Weights of a small GPT-style language model, trained from scratch on English Wikipedia.
Size: 13 layers, width 192, 2 heads of 64, vocabulary 2048, 5.9M parameters.
MLP neurons of a small language model. Each row is named by its layer, matrix (gate and up: input weights; down: output weights) and neuron, and shows model dimensions 0-191. Each number is 128 + 24 x the weight over its row's rms, rounded and kept within 0 to 255. Numbers have three digits each. A neuron's up and down rows have the sign that makes its largest values positive.
After each neuron's rows, "fires on" lists the tokens most often at its 100 highest values on Wikipedia text that the model never trained on; "fires after" lists the tokens most often just before its 100 highest values on Wikipedia text that the model never trained on. A number after a token or word is its count.

L4.gate39:136183133131122093132144138106119126117139111160134124129068117115123124104126123087143118126095112171096124149120122103111189110099148132127179128162125147144147119132124093130120144127097087120135149108183158108163094092125122151088139168097110090144149119074115085159114146136134107147150129157141093110093108121113088102146096148146121090097120190095083161082122078094082131138097129098162135095113133080138143136134136148114130108115152128091094096157128129151132111156144114144101153106117133094135128104120085117171131119129157130142117140129141126122128128119120104138
L4.up39:120102112139147149138151083123143130117119146119144180118113092131096121182113091130195121109119101162137135118134128141158108169126150084126090138139148095139157096141090130149103109124077138097121098123163158120132102114123160140096136138113123123114101096136141140132124144135125141131125122124075129107176106118112079134159135168118111129082104148121166105113098098094172175094135106169137133119152114129111144135159114114168170090133137190107121108091123117117123125142180135169134117151117115130154130123147158152114100109084171187128148123126131151125106135125152125144
L4.down39:164078110144123128147100140163121107056066141147118143119106129119152108136107112166148154108118128131103147104157171198170130124176121112119106148141116120127119177122105080139158077146113161114164139140127109149148086134138117111152114105117171105105116099122129129145148124120131124153078144098154126128169165148099122130069138134135135143121155113148124123125102118120136147095139167109130149126105136129080118124118163141102118143102116095125094120122129132186121118122138124134148137110135158102113119113106155107132136183113130107112087118160092153108132147119124119195
fires on: "ot" 42, "ion" 18, "on" 9, "ber" 6, "st" 4
fires after: "o" 17, " sp" 14, " Sh" 13, "sh" 8, "b" 6, "al" 5

L8.gate313:100114121088107092156115112142114144141141144142134093134100109145095167125135125137147113117118128092060108125112164120152149113139161150120100121126119108136117160162117080131140164146115148170148098125129128134171116139116112077125132081169136094132132140137123069134154148159125120125130089126121167115119113176103153089153147138082136136139202155092127102162199147127125134095117137124135141116095086107109129131146101110137142141147141150147130137128133154111135108075152128069143142131146117156141098142115133135111154184145103117111140095131136140128161167100162121120
L8.up313:160133157141105052110112145130095169136130128149161129109120093122152099138137128128064112144142137103124110116135120144147132076144158133130164128100120111165116143179078158093136098127112105100164135112126094168106121157142137105089117136116100141105167067118155111152163141145123150119125123133137129162197152117120137121117158148152104142117123160089104144099129095138102139142111102138114083159131164151123109125119120109124132154131121131140135134104167106149125083097138178134158125136113135082118142083121121147136140101113155142133112091080121119121157124157167117169
L8.down313:157127149143134122172115108147146151138091103104125082082136150159110201101129093091104129142127159077103114142125106110145110093136133131130109132155112113141108136093083136131162109119112112126103141114133167080138162100139111099128154110068110138139146110089142103118135140130107134113143111136100171127127119150094126127132136107159115136116167125130088122137097145107138146090127097138136120136109112137104107141151143086163147134203118105110115117149147132149132101110153172160167152111141123165124110158178116118108150132128113081078148127139110173124150182122127100145
fires on: "on" 12, "han" 10, "ho" 8, "vi" 8, "°" 6, "ar" 6
fires after: " G" 28, " Da" 11, " F" 8, " S" 4, "D" 4

L10.gate238:133143173130117092145182144154133081134155158147129132153115099149132116139114124118131100114112101097127163169098170137117087119150134112146105148132072192099104092101141164160143095124101090157112107111151101111147120152164118100119090141117143119174150137126121140115143099136103103138135092123151096147125106153156145162135112121154142127146110144126118098126132170114148148150154111129140110122067141103095129072151125165158143102076115142145155121121146121117078110166182115141151148122107172142157140152129116120113115137111144137113099144110162108131153138160139166109
L10.up238:145119170172093099117162173109137131105093085159127128103136127074145129144137116125092099109106154121120129145083129151131130151128106096117152124136133096160149076121131154103138139062132101131114094136135166114107123163105110138113186142166167111095095117127150150151154125128112131170127154140119096140108108138108120094127092099151110157167109111136145143132121143159185105182175139126177157128105099121126109122116099091124121108125127114129141106136132136137146140080132125127114123114124104094153116157141138095101116146085141151126119117145110180172163127130167148149
L10.down238:118141124116142169122119118125104123118126175083161163119184189179151126104118148095120125166135126102079100125134126141115122157160169108140090140104133134132125138119159129175157151128150142149088172104132104107124133084144151120126124128087116150161100114131146103103123119085118145123135138113146134147108161105109168167139111170107152106138126142106086140096178116145084157115135120150166100131107136119142138160124103141088104147170176134118101104150169156119211126127128119159125128111117130114150119149112130171088148122152146112119105124139120148105098133147130136132
fires on: "S" 35, "H" 9, "P" 9, "th" 5, "s" 4, "G" 4
fires after: " (" 24, "\n" 21, "-" 7, "–" 4

L10.gate78:134129069102098145090169101122112120127108107127148134115136120139106091105116095147160147113106108130147106114120120114103120127143158123145146115126113157121075110140123145118161107152097133122130135171123117117116094128094128123182125108129123104164123161109125143123111135095126148126102146120178102157174172172099137127096120150124105134117132152129131089158183098112150079120089143097121109107175142112084125117109124122112142118105113132074123113147101151120177083132076109098125151158112141075083117138135132155118204125128089124103116129115160095116158129128112108143
L10.up78:131092128142141139156107114074109146113110135125180108127129118131134143113164144091125103086101144168107092164131128143140122072116111123126149108139093175098153134179120152129121126157133096164164082123161099103099148060129110125140115135137118161138114125129139113134126133142191119145159130153105131126135130138170119144121150160143130103158121121100184151122166111117124130180131137135102194132113141131156113112111158133136141105125141122139109121146140110159080103146163142137120099191110127150152126142171169132126108131122125100074126125148128079099149105100137116127
L10.down78:103151162142147172098110128144137165092107152150113144116139156095166129122108104140136133093098117150080123119156128150147174130109126109141103083133131090136096131182153154098121111171110117132094157162184141142152128140108101107120137147110129160143134092106127079112166121152138122103149168109127114076122070089127109115092167115157133146147123128133134091149133107128150133112103190112083122159122124103111164115135128120135113103173116152131132140149156123174121128152138128124111118123153130166103144155123141117130170157104138128140136141104135080118115135176150176101
fires on: "d" 32, "ad" 24, " Ad" 14
fires after: " " 22, " E" 17, "A" 5, " J" 4, " Ma" 4

L6.gate5:119131141138188140096119137143109161127153128131142108166162101103126150105136138130114134125184148102128115175115132109163097151132143118108144122155112127169110129125117145058147114169106166142089162103112162124129096193142151124115131159149123109155111124134105134118135134092149096099163134123128195122098128177148084190109132098144149133149109142157145151147116101087088115124155152136157112132094135098136082137113132094103122146147110120109105111135120135121088124141164105113083138136137131153137143126111110157093142089138085155143120146156095131094108108154124128115
L6.up5:153160123123132124106119118114145167120105112109106135141165151123130069128094112146178134132134145100098129109136085138126128106105118136146128105121107136147097154150137185103131140120080135111146150112091127128190109113150102122173148104113094130145066132142119132147084078153125099132152139119151101126125118140166134136124132139146154098186110146129116125158110137110155134148123102104142130165117144076141141138115164163129116120172157116117123110094149106130153119167079128116102116093131118142115120099110144173105117127152130165176109163159128108130133110144109049088
L6.down5:130125116101108121111150129108135163116133120104140116075079118095137088106115089116128104106127151126143113110132147077147136118101125200153157098098135132112132111168168128133153094176097114126150139121119166131097130161126177104141135114148103136157093147116123088166135185111128114114118117169113143139096147148105121092130115143102110151176128131138094152114163149126159090128124115185113133110135151140129160131126106150102113108157098136150105145122110123145142144109131198132121129119122138146082145142133124098102131188123176108114148136134123113061108111102118104146
fires on: " and" 50, "," 19, "im" 10, " or" 5, "o" 4
fires after: "s" 64, "ers" 9, "ies" 6, "es" 4, "udi" 4

L10.gate50:132153095139149102118085112134143148129124094109087145133155117098138113076125088115126119173146163156149150094107156123164189081163093123154133123133120145102140151152077126137112111135085123127125138124115106144117172134125123074099136110109151131147151159146129147138123147090142145148142143133105091127171142118157125150118111129098133179135136124107099112144084119104130134210145149120124165079128128126155111123131125133102060128175142144126143124134095140121097123144135175121134098144144129096122128092082149103122148182138147119158129128109132157138148140116122101095
L10.up50:076149100127126132126137144120137133148156156142151178132138116115143089169172133130111103112141144116066092095139159121096125110149165116077155134144123102174117166135152121113134128155123133106119119095147147170145121113163100085142131129120119132100089128160120169116128107124124152119107136127137120138156139151132148100095144128120133106118132176129161131098161105155131183146135097155124147092130152056094108167153109123115156140153130080160095139108104138110157121112142156187117109118125114127107145122089113104139095139114139106138128096138180107104137089080108107117
L10.down50:160114137126110096157107166128122114104160159148115092134103098121104133116094107135132124136127145135158102151135144129110174154148134142151126155121129156134178133154139126109131108114129145152135128166112148142102155162117139116107136102102117112151166180098096139079123097133117154118121139097131137138168098143124089114115182129132116172167097131128101138177144137136153117160089158098143122119145113154091167139140154132168132202083083107125091117184146109128099159112097097122090132125113104117123134142105122095121114137116087098081107148160169150131152132144151117150
fires on: " " 96
fires after: " a" 32, " was" 15, "," 7, ":" 4

L9.gate347:126100123103109177131131098105076144111135132141094177181109114088099125107126111075122139120157117193117096095126129115104118145103125103103155153117113140118133109145144121129154172099151127168122150142150121111127143141162101112142123130153131122116123156139157134083135117139154115110147115157104096123103126138118140109101160100132131140120102114100142119176145179081134127148141114147150170172111129098190120146150136112109110163131093114104130156112101120124101135107165126100130118120126075059134136133131105177151149132148094119131156141133091070117147146113135090135
L9.up347:104101110177127134085138099125087116130067120136115091130157146161128147170103108117128180115084127138099088113127133115153137127120154137124085170135121131131118129093094072179111089095101109116156144120114131174102169117106128117155116093130137095131098107162155083137114130167145126132148149125100109123121128140142109120144132147091118097121141142117094158141144109124141124124094119136151135136184119149133128169121110126141139103163126116144143101136101147122149121132146142114132127135137081143138120103100202106157129110166133124121116111126102101076092168107171179118
L9.down347:133172150123079084110109090089136111103123118107075108141130076112142136135127143123175109130076135156181163164144141153108164131147115118139112113119147129160092108151123115119122098166130106097096132133126142133104104137140128121140170126097170121106085174112126105150135139121137154132151103085150132135099110142173133131097149106154144153133140137145131127077094111110118164162154144113092143139149114143138135108112109110151117156125106105162140155113059115131116096097123127156081124093126104151147113114093160132147132147153150159154144071143115111159137141108157108103
fires on: "on" 42, "ar" 19, "ver" 11, "en" 8, "an" 4
fires after: " D" 14, " S" 12, " E" 12, "e" 11, " T" 7, " K" 7

L4.gate475:131134129110076076143153115145142174180106109158144121105129105139118156129097131088119129137110182154101120154144128170140059121120153125128131122136143116099106128104107104113115125184121143157172113142212136133138087150150120130122120147116137123144110139107172135111167176171134114120110098120139118091112120135132087133119128150140131101129109116127141123155157111106126121111158162187154122167133164119154143158121084111131102126092106147121100110124123148113148120147132136120111135113108130143142126108145119144090148182122054135160138112126087122100090136111135118161
L4.up475:158136116125100156123122131161116146100155114148125118123139084132175152139132123147147091117106118126093190144144128164134166163113125160100117124097104125176139163108082126082077129119129139151126130130133189117154167131166133135136133125124190126156112132149086115122100128093125103140118123139165153152139115150138183142109150120101145115130146163123076121115126141094104131134155146131121172135137103079147104148129107144108121107145111090097154095149174110122135131089124105132114103139094107116133109141175172142128155189116108096089124134165137130148100121135094132129
L4.down475:135095108133179165107122134114075134114094180131118138163101114120120166127169140109171094143164109113148144124091133110166132159156127145103128148103136130086143151145115140144123128102151134102105122109072130112148101112095129121141099148150098113075144132124132074131147071084147133114148129108135141108086108091102144118144095133121104140122118151126146092102122129114108180189112143103116113106166098111114131132135158155181097125106148128145142159115170110146087129119132143154137151117118121128132129149133123068104106124151162143105114113123095136140149074141118096154
fires on: "an" 33, "ar" 25, "on" 21, "ill" 8, "ca" 6
fires after: "y" 17, " H" 15, "le" 10, " h" 9, " he" 7

L6.gate462:165107140139130126100158121112115180119126166166128109125125113146129141102122139119123133109101082142136093135120154120133136114145106124142122147116089138125102081165115143125160170129138116125114117143138144130161125199143155085180115122126113140160162094114116125163107081179071151157127159123118136172147098106113112139129139138120126160198135094150183145127143090121110144112122169133131119162148103116106126154131131136129155094155123091144108123104125145118141185088118150116084097103139119085140112125181122163125107126112086123173134118122158112134110138096147118114
L6.up462:144157182136117133115142116133131130165109156118139122153114118129151150067147150089125125095124098126135151111149139130154151129120129101156126110098141135138150096130133097129165127093139089135164162145145077133129101161163132092137118110167154131117110161156149154169121128145107162139166144083119141171118135156154133147136150120142126159155151070089130108134099097113099121096117106099088119107130131158131110121112101156177092113137144180139134167152128132182108137095147112101123096125106118118165146154121105135090142140142117139139154205090130091128130108107160113145
L6.down462:123148092156135147147132102160162161143165079136126069186147127139122110153125166113107134134127075096109140172131141121108092166111144099114147140123130135123109134127107074134068136134136141127117132118129153070107119118123125146134149136159135104114137116122091123131123136126164119155117118152127208128126140156148114153139119145111126165129146074068114150149151120139135121121103109107145136112110132158119143116110162124155116101104127108107079100164149182095132128151096094142143082110136148143099135149138088144102153121089147148168139159140136076137111143152127115129
fires on: "==" 51, "." 30, "\n" 11, "\"" 5
fires after: "\n" 63, "." 6, "s" 4

L6.gate311:143162122128108092130095150102106142100118110169095136134141105154109143150151106100149128112181111166114090118123100155152179119106123137145135133103149163112156116114165101165092133141092125127178179158160109115161115151105109093139147099117157126116175121109118099094141135163114137126139188160109124136088113090127153114132036146125117118105113091127141148131119118108155104123167089117167144142154137120149099153142108101108092112152140128131116122141142131112156128138118136141141107128115124168150117102125115130147102147138067145127117123116142129143119151177104160169
L6.up311:087100114117132134148124199134144124134117114135108174129144114155150098095143121104137142082122124098130134125149104160158122127125172136146138136149141116149107129129110124137108134080139165124122105113145126123131158095185089092151126128155110153133146127124089142114106101147133179156179135101136119105188116065105142104109145104114122109132153121142122148142100133096137135159176160146161108122145174089153129105122086099160118132166162132149115100166081097154142113142119132117138158139108142094109091131167155094136108133095114137140107080133108093108133165134146155125
L6.down311:129129166142085123128137119144116132141141157131122129159123141094149081098082130171151128137128148111137116152095117134111082110175129088161141171123101147129139170162124140156144136115156101147090110094093132101139169091138158153155142092064087126128090102130087116171138139124151120111126136161157115103133101108104144167068164153114138150118129148109177120131152142122116157126129116121114137128130124132124105117113115122157113110077088168128124098077104130127145125144142113125117158125080115132116108078100154109110153126145126136090121128157162126115114098097154077119
fires on: "on" 31, "an" 19, "ia" 10, "ard" 7, "w" 4
fires after: "s" 22, " S" 18, "n" 13, " D" 9, " Sp" 5, "d" 4

L10.gate333:140146084132102076154152134116095162149109167120149173124140119124127120136164142131128120092141107165160106156134113126157149082113108130150178119124144158147123136133113151090116114124082154136131182119155114177137133136166162117058147140128153105159203150126124154101150117125117116118180097113139119147131104094131164093073156151117122127108098130172134131142112113169129144128133137133138121143129171149125105131122137080149133123094176134117105114092117106116122130095148166113131134160105104163132126125077152150097090128118126130138112117115164104136134136143158151133
L10.up333:154115133136154141138122118142115128120131149152083135103114109117126170169117163122100128130148114079142186150133153102130099081142116144138129132119127165111155096150122114157107129124127143140145133112158093114180151101119146127127201111156134125162134138131124129127105166125116130142067121133151099124118114168123122127118161174121141175161180142132130166114139104091129157141110099116176107140151132119072115139154109168122160107122152084138150124108101147076114136086153153137103150135068099137132115158143152104148122136118169132128123142090115128087143094146156135092
L10.down333:107126130130127088102111120109127084103131133113117105131132144098122117145121110110114137119094142159140123138136129128110190136096148174124133125152175130085160151132046134088124133150156121129147128160150145123163119141143148172152126122141185116139132122151157172127120115158107105139119154108125152115118133130129138098095142111153146128160127142093133119089126141131158159173172127131147147149146143113151168167139161118123155154132109110152091134110158103144091094114070139155131104136130057107137158129123100137142176152115101123180175126146137152173125137126076130114
fires on: " " 95, "en" 4
fires after: " a" 44, " and" 8, " by" 5, "ic" 4, " of" 4

L10.gate212:130152108146138103132089147121143152113103117121134131155101106150159125123159125147128141099116099099150080144099161160124116105137134128128109096113129100130099110152161111138164157097090151149135121095138137123141200107146148139124127149082121128172134152129155130124148110151141104113116139129113138149156118136153111145142142131105143086118145142119154121151144153100076175187135148123092095132128131083120112110175124119096098122140174135156129120123124099153147098100127121113185092165058114094122085168137094146127141134101142175101113112090159120164089108148119137113
L10.up212:169118146104096149136143114153119125164106150162131105114138116142119130147167129085126113151086142128123139168103130116133155123156150128164128086126117140118138115129163114176142076144155107126126126096137142110103120137157082158150128173183144090116106151106121098153157129099104102135132095101089142134102138114053118110121105157162152114133137131140151140128126120119130154104140159093082081135127146139107118081142139095164117134143102124158154102132099089154103132150128135178133127096156131177113183123124151141118105080142135144097092163145143105092133144112165116117
L10.down212:137114120171145137131130087106154109145131115148140141128149139138107136157136131096179092065147191133131116147099115141135109091124143143121128134115124082128121124131141185093138112131148127128075137114116173123133143077109155136162141131136144160186144109108164129121087145128198147110127177112134118158136100143154104105137139127121087137109135110111134160145121111099130123094145153148155132141063123108129173104122162118120158150116127109142121156124103137148167112133114134133142123142111169153148161152149155151161164142120189150121073144098109125130083143137117137136
fires on: "ad" 46, "fin" 17, "er" 9, "vi" 5, " Ch" 5
fires after: " " 63, "s" 6, " A" 4, "A" 4

L8.gate106:120114150119134155101179135111124149152085159112080166116103129133143131125087079121145148116126108144112139090104138113107141156106131160097156155104151177126098109136083089134134148146126138118106111099152130106119164112151153098142127120076127092140135144066075165078137100121134131143122117164134119153143128116155111129145138118142144108110099113113116109132108123086167118130132073102101157155075153114156120132084154118108088107124128139127171103150101129127141143136150143080152108123179111081121139137132148142125135166101114129147125143119116090141113139132153152074
L8.up106:136128125106154151147158101174118140138112165148175122114139066127133084128148168140147115102140168122121157133156161136122095111143078158137116109132140137138160173183098153121130129141110151137153087088168130168167104132121097175124161132099157102097135138143167124143145137135124141184090131164149102132169151113136138095114152119120120170142108105131124125168115117112143132120154158116133122148119100145119125151161123113148132153106092083125109122102108117162120148141130112129127130146138143134118106111124084092130140142110173152158089179167143125134100127077170122102
L8.down106:138127100105121155149155126117125141162116119102124173127089164101126120142131132164069170101130132140124066136121147172097153150128109134127138134119123136089120158136071147104068134177138109118189136143076144104093181099142133105095117118149101149117122110167160129141114150079126127154146141116105160150133116136155147177136125131117114133097107100118099141149124134139117132168106158118135119110098147098112148110140176123151127121144088124193120151153128089170093098116118117115149135120140083147136116138117123139124106157125110129155107101160116144132151085117120152150
fires on: " " 89
fires after: " a" 80

L4.gate83:129143175135114147117128125164128155124137128132128154142132106137146106133105127142128128126107117138118185191146132121117122107103124119103165083134129161106146126089144095086156146146090111130090153143145076111163186108157121100138150132146060134148162138159098139142150130111172126138129118086082159147103133113153136153143081115119156091107104137119145096109138116162153102103127148135145141128115096153102164120137055105100141066120135143110151142118156125113153163092117131119145129117141126120098146131101146147134172170148121106147176159135102122141126103119162144120
L4.up83:133159168084119123126107144147124115115153138098119138126078131125129136129146120149109142110095127115125148121147119101161122128121113124147123113172097126137121154122108136087156072109145116125118132085103120118109148137131176091151163125109095121137110123145129106102153110136151100145098155126095073086163114104101174115142118105077090136112149144085116121121121118079135116117130127170129110145161134114146127079094125148146094090128101102101178100120125072123180122108120068148110102167139130145075104121130163166109139130089144165156132095101144137099123089141119138123
L4.down83:122114144137103121144131157125136109139121140127098102148094083122146132126211152111141154110133148116113103138138153098143180146161148156119128158141169105147102134126157136121127143109132159117148127111120151134145143151135129128179143137159133161123138145127135145140124086156062161125134102154137110130165073143095096142072124138133109151172103112115118145117097133097093119129117097119098150156135083142129115139153125118066103112147152109119166101105095100142085096126135152137096154080084152136100132116091127096104116098134124076148155164121145126152125115137123076123
fires on: "mb" 26, "x" 16, "ed" 15, "mp" 12, "ca" 5
fires after: "ne" 15, " co" 15, "e" 8, " Te" 6, "te" 6, " tr" 5

L4.gate218:142088117121162103122177144118164113155080128150155141135144100111149106094108107122106122159148152192109113133169135128111118107136141130115132129169127141108128162138122089136137122154142062109125118095169103128172116076122158106137119122098070117135106120157139131121151152174130114137119164149144133134117157136075116156133133076106105165132078106168131108176160133116102115115097129123115142097069159121147105148118097149117158078170134108119129094135149116100143165136086105151149122140111122114149128140122167133160116127132094124137144127143090126122155112144129152125
L4.up218:144156110137156155175115122149132130169163116183101110092159138125143124129131122127111115124137099161172143128126143118116101057113138116098117133145097084120152153106156151091157130152136123125158146143112109110137111171132148107134124146114094079150152120164106130168127136124140139140118113093107176095165132126134117102105140112116119157130180159153159125117131146136182110117165117139114105153114119189157156114169128093099100118123120147065151123148123096126127152123148132092115115099100153131118132162119158086066136115120087119130145112123107178133133140142147107102
L4.down218:132149089156114076126116091136129142094148122126131131109141085129136123093090189104106125096160109098097109101124133114119111098115134136092132133122164111145140127113128093135104120107106097121101133096144141109133108117133124122148122121069078106151137147125175155154149132147107122145114151093166128124167116107179150118104121114160144131114096137125106129108129112133156126095173142105117110157121152115104153143144072115153108102113158131138145131177115138115126132107072145110117104041105124112117141091107111195088151147117158130191127128117149149150125114133142134128
fires on: "y" 32, "s" 26, "di" 9, "ty" 7, "udi" 7
fires after: "s" 28, " E" 19, "A" 11, " in" 10, " a" 6, "es" 5

L4.gate421:077100091163137161176136106109129138162156163155155099086135089146165132102149143120135102103168099137114100114121128129100133135117130162135120127113163121147140104136116130111094159098141127123103130117145116138153129125121109126078116101118114119137131147166133117156126094149139161129156144120142170139078133171113100157093158136155129098156161125133126122153160117086146105099106103142111159160089108075101135090123136092128153125135114129161118107080142132106185155087155143097134106128138116115127123088118144154124138065096128137084145133077152106152159127121130116094
L4.up421:073132151142165136133125132117134135167173150130115163147120129148135117141123136162108119103109127148086146100095107146143166117126109138120154098142142113096121120090117135118141100075139141142137139134089112155097119102112102143115119075117077150133137103115119130125161162148078118109130101134173124172123198138135135118137137177106134141138119149144162099138132147092116103125162140156122136115134112111138070132148124187122096135103148129104117169120129154153146112161102140147175099134191088103174172128110170127144139119153121123100119098130101121158099097115142130099
L4.down421:115111131115062149137146123146140111110157135081134115130121135124122127135152129120153094123081122129132143173105122131127106138095107148140124101118139138097111127125127140097126123127136140118152116105150142138108184073135109123146085103125128138121125144128091100160122126129110112156144119138119118107167098094188110140174123115144137089084171170154119101144093119123125125081135130137097162108133165092126051163103125144119112126099090152097105181092137124148107104139100164157114103116099124116148100130134113113128124141099119166152100142110132089119163169135164150062
fires on: "\n" 40, "F" 14, "-" 13, "th" 10, "R" 10
fires after: "\n" 29, " |" 11, "-" 8, "A" 6, "|" 6, " ma" 5

L6.gate334:108136147138133113114165215111092172139127174151138151125122133113100104134134092116114144135123110138141100076124108131110134166137188138086129180101081100135125166177125131114125189139147149145124122108085118122136088133129127113153110147124105166171154118139112161146112119140107115123118132123107151162155085121169145175142153106165118156135099145121133095120123118134165133110111131143140140138152113107153121140164097130098146091131114183160112124134129083120126100143129150134098106151123111125119141165114099153096161138137072118107134153125110156097165134147126127134
L6.up334:135118154133106118140116125144155122101135158133154113125098085157195148137109173103132096111140152132122151163123112173115121185123112151118127149136136153130093167125142098139121119140119173081128115157105131130126150116079109131102159134137134148128140152137143094171134085137170143100115125126177092123174164162178100142144089137142119143117103153149131126086131127119144096117152138123153119102113162131088143118151131136115124148116146152106167183158151095095110108123085082113132120100146135127116162128108088142132091165138121092126150158137135166114125124140180158155
L6.down334:111123125140090134134099118113135132155136142117108136133118173134116130131165072127118133101098131167149134148099071103154118142157084125126112154140117123111139148134107155149126133113140108119177157111128095150136139138131113169116095118191113156139130145107141121123149107182161112130126113115066082146151133141085135096116138092134134133086118116134157119096104170102150127120136164113170129096137118124089097070159144113153113134125119151110174101120161135132165121113106077101145122131130147128116141124127133140100139118123132125132161125120142119033161174120098167101
fires on: "mb" 21, "20" 16, "tri" 10, "ri" 9, "al" 6
fires after: " co" 23, " (" 13, " con" 10, " Co" 7

L6.gate480:104087134160119096136097123140153135133146127103090079120115064150106160121115106118136124108155106111145143127109104106131124151152116136163158126168139137106148121124131136102169138143150164164145164146111108127183126137116102137103138127128111148100136097153093132113157154139156082110125084190171099166108174141138138112148132088145117142145078125104153148133114097123117122108151082145126149144154132125106103102128136103115154100090124133118144112154129130115119125136095104130109067104137125094110111118102114162131110174122088152090090178118161136146127162150177147120
L6.up480:147086125122137133130152120138150158121143145133133086108134133120126135112140123102108129144081148098125105106162119161114127136114108106107100122125143161160137142134159133132133126116109122103120126108181130110106109153098071097105121129153102122158157099148165141126134129195132126168162153098150163128100144175118109126122147115106104088141104111062139087125142111127135150146163146062108153122077161126128116151145163107148132151142173116114137100132130163122113097122145127151162112106107126148177128167132165149126140112195125128176131134125121110095139138074095081134
L6.down480:111154062121126102127130115124097130100151128153128102142120130155114119183122101060133125140129096092132137103133122134144084176067132137092095111141134117120119120151132111142105160122132127140117081120123164118143140132098122092137099114095181133126111083107137127124127112130098090152148140095150138101148166151135157179145108148110156119154155176121135123125107109157175146144103099136107138093123162113094080136092159156103111113131144074112121141097138160137067110118143132108135087140128131150097104121121123128132163121142129182126110124101149131151120099102101157143
fires on: "\n" 69, "|" 6, "mmer" 6, " the" 6
fires after: "\n" 75, " co" 5

L7.gate477:120123112105140149150056175135150134087136127113100124130152114131126128176161138116156119113139138107148119133160151149145150127137154166121107137140154128149123087135136104087141149144148124138130076186095127137126162150179137114122129103148107121161122128160103162119174149107088118127112124136132178134146160116167115129126132142171107144147167138109127136139112196105136112132081121110117129152150131082136123113139090118126186162124112112139109136105105160126140115119132132142172083113103071123107143060101123155111132118145153107119133182136116106128130126132097176121
L7.up477:138115155134105176133147122139149162158080123119123098135118149148141093115107153088160159092117126149130116102120122135148115171129144128108115093138123127149142123093172120140169169095143108121118142092155129124127140170134112124111105137172131111152122122113152106137156178132108117132124128149134190143080134152120099123118160133184186121140098089125131107085164140123182131113151142143114091107093098145123147153119133119106101126126127095084124131128084153131145150126113114097127122108186144171095120085120125118095154137153135173157086144175120124087129130153132149147
L7.down477:099162132144100109139104150100101154162118095110119160127121146096119126119126109125114124105133134104114142121115105102131129126116082140098131142161133148134124179197127139079138137119173132110143111106130156104140151117123160112083104099127162176151115150136146122159130106121126123094125129125136120138151118128132137186141135148131114170147132150106153139120161115128100144120122122121146086152096170130151117154129110131177149113149148113131139131132133076127125106111081137151108131060169132137077132134139176158155106143118177084113073117166104123154092106068161159141
fires on: " and" 73, " or" 17
fires after: "s" 57, "ers" 8, "es" 7, "ies" 4

L7.gate369:169159158127117090152138138135096135119180129130179128087111126090134111113142119150145147158146160190164097117105163144151114147153101164146094144125101129121127101119168091098201141154102123159142122145134163146106145163116157122103062114129139128143087135182115142127134150130151098124130152121142153096125127115132134154141143121128141122164099155095137107111113122090122134164128117129154106120151148120149120154106144128107138144153122094116120119104085109161161101163120139141136107158094122139115127117115133141120119075148141150138117160113101146081071109172104157157
L7.up369:119119126105125131134116164126131161122153069118105105110122132116115117116131130129129163128109107109173142115154140159104144117174109151092146137114148125127120155137120156083129138121141152117079162138134135127111119130099164081079149130134140125139128113138134144122093175099167111146162120113124174125107142116135110121128149130097083147109142091128131120064135124145120143146119144168162127113129098119110118133140138150117167096160086075106074129111145125096063124174087149158095127082150155165174128139142145123094141138154166135137147080116089119131128133070142104112
L7.down369:075130085129145135142175129139128149100141086107109121068131112129164128091165118111116096094139110126113107151136129104166136126123119124116122148122129109111176105162107113137077166118102123124130094148117119125106128147083160111207100121150102132144134112106125112167096147126090155144131092146105149113173113195142131127182123126119146151164144148162131136139159087151136107155128092131152110110120139119102137136115130151172096124195106162154154130118149137090129137109124134121151096085126153123114150135107129137166134121131130159180134124169150131132117134114121160132
fires on: "," 64, " and" 16, "s" 7, " or" 5
fires after: "s" 73, "es" 6

L7.gate403:134106141176091111136114126096190120157056111133095124157105098111125110163136132153133147135147178160125141150093095123108145116153109148141134085133116136090118128128134119118143104076125125134145101145121161176133119169099139173116159088150134141114175127117102107113096065102141138159114097126165128111099132118111107122121138100122135099143123148076134118126122157084176111132148180126125138109162136128095156149143142109135168090097141121121121131122141068139138145156124128137128102115108124145099164121091135111120134143109117085108173132100120132132074122138136106135
L7.up403:144155166093124109137182171135169141120119135129132090116108110169151145139123130156141150147168146112105158165155197140110149149142105143152088112133119163138080125108077092178148133126127142099137089121114136132095098132072109109093119134112142043145154088141104143087110116135122108129104119168110139131136096137134110148139105141123117145120123145155134144101115120143129113130138117153118128111105112135120105167122137131085136208136122131137150138114127089130162166102160121150135138096101143107100102108145139117113146107111084121118085158130140119129166130123140158108
L7.down403:114103111175102139096107139137136100136112133144104123166126109129144142092126133172087131174128136146101183102113131118156110128137138122141118131106155104126136131154143144081136086124157094119119113145080113139087138136149109159085183128136104155110193163110137137185102131178132156142103144143149117147116130136065134104144135143117108110114158144126128097061119156094161155148118142103159187167102126130140137119124118161145103086110188075132117150142123120136098115165116130120130123108121128108131108118096138115160134093142139131132147134145088111102125125136110144134
fires on: "mp" 13, "per" 13, "y" 12, "-" 10, "mb" 8, "s" 7
fires after: " co" 27, " ex" 15, " Te" 8, " Col" 8, " an" 8, "te" 6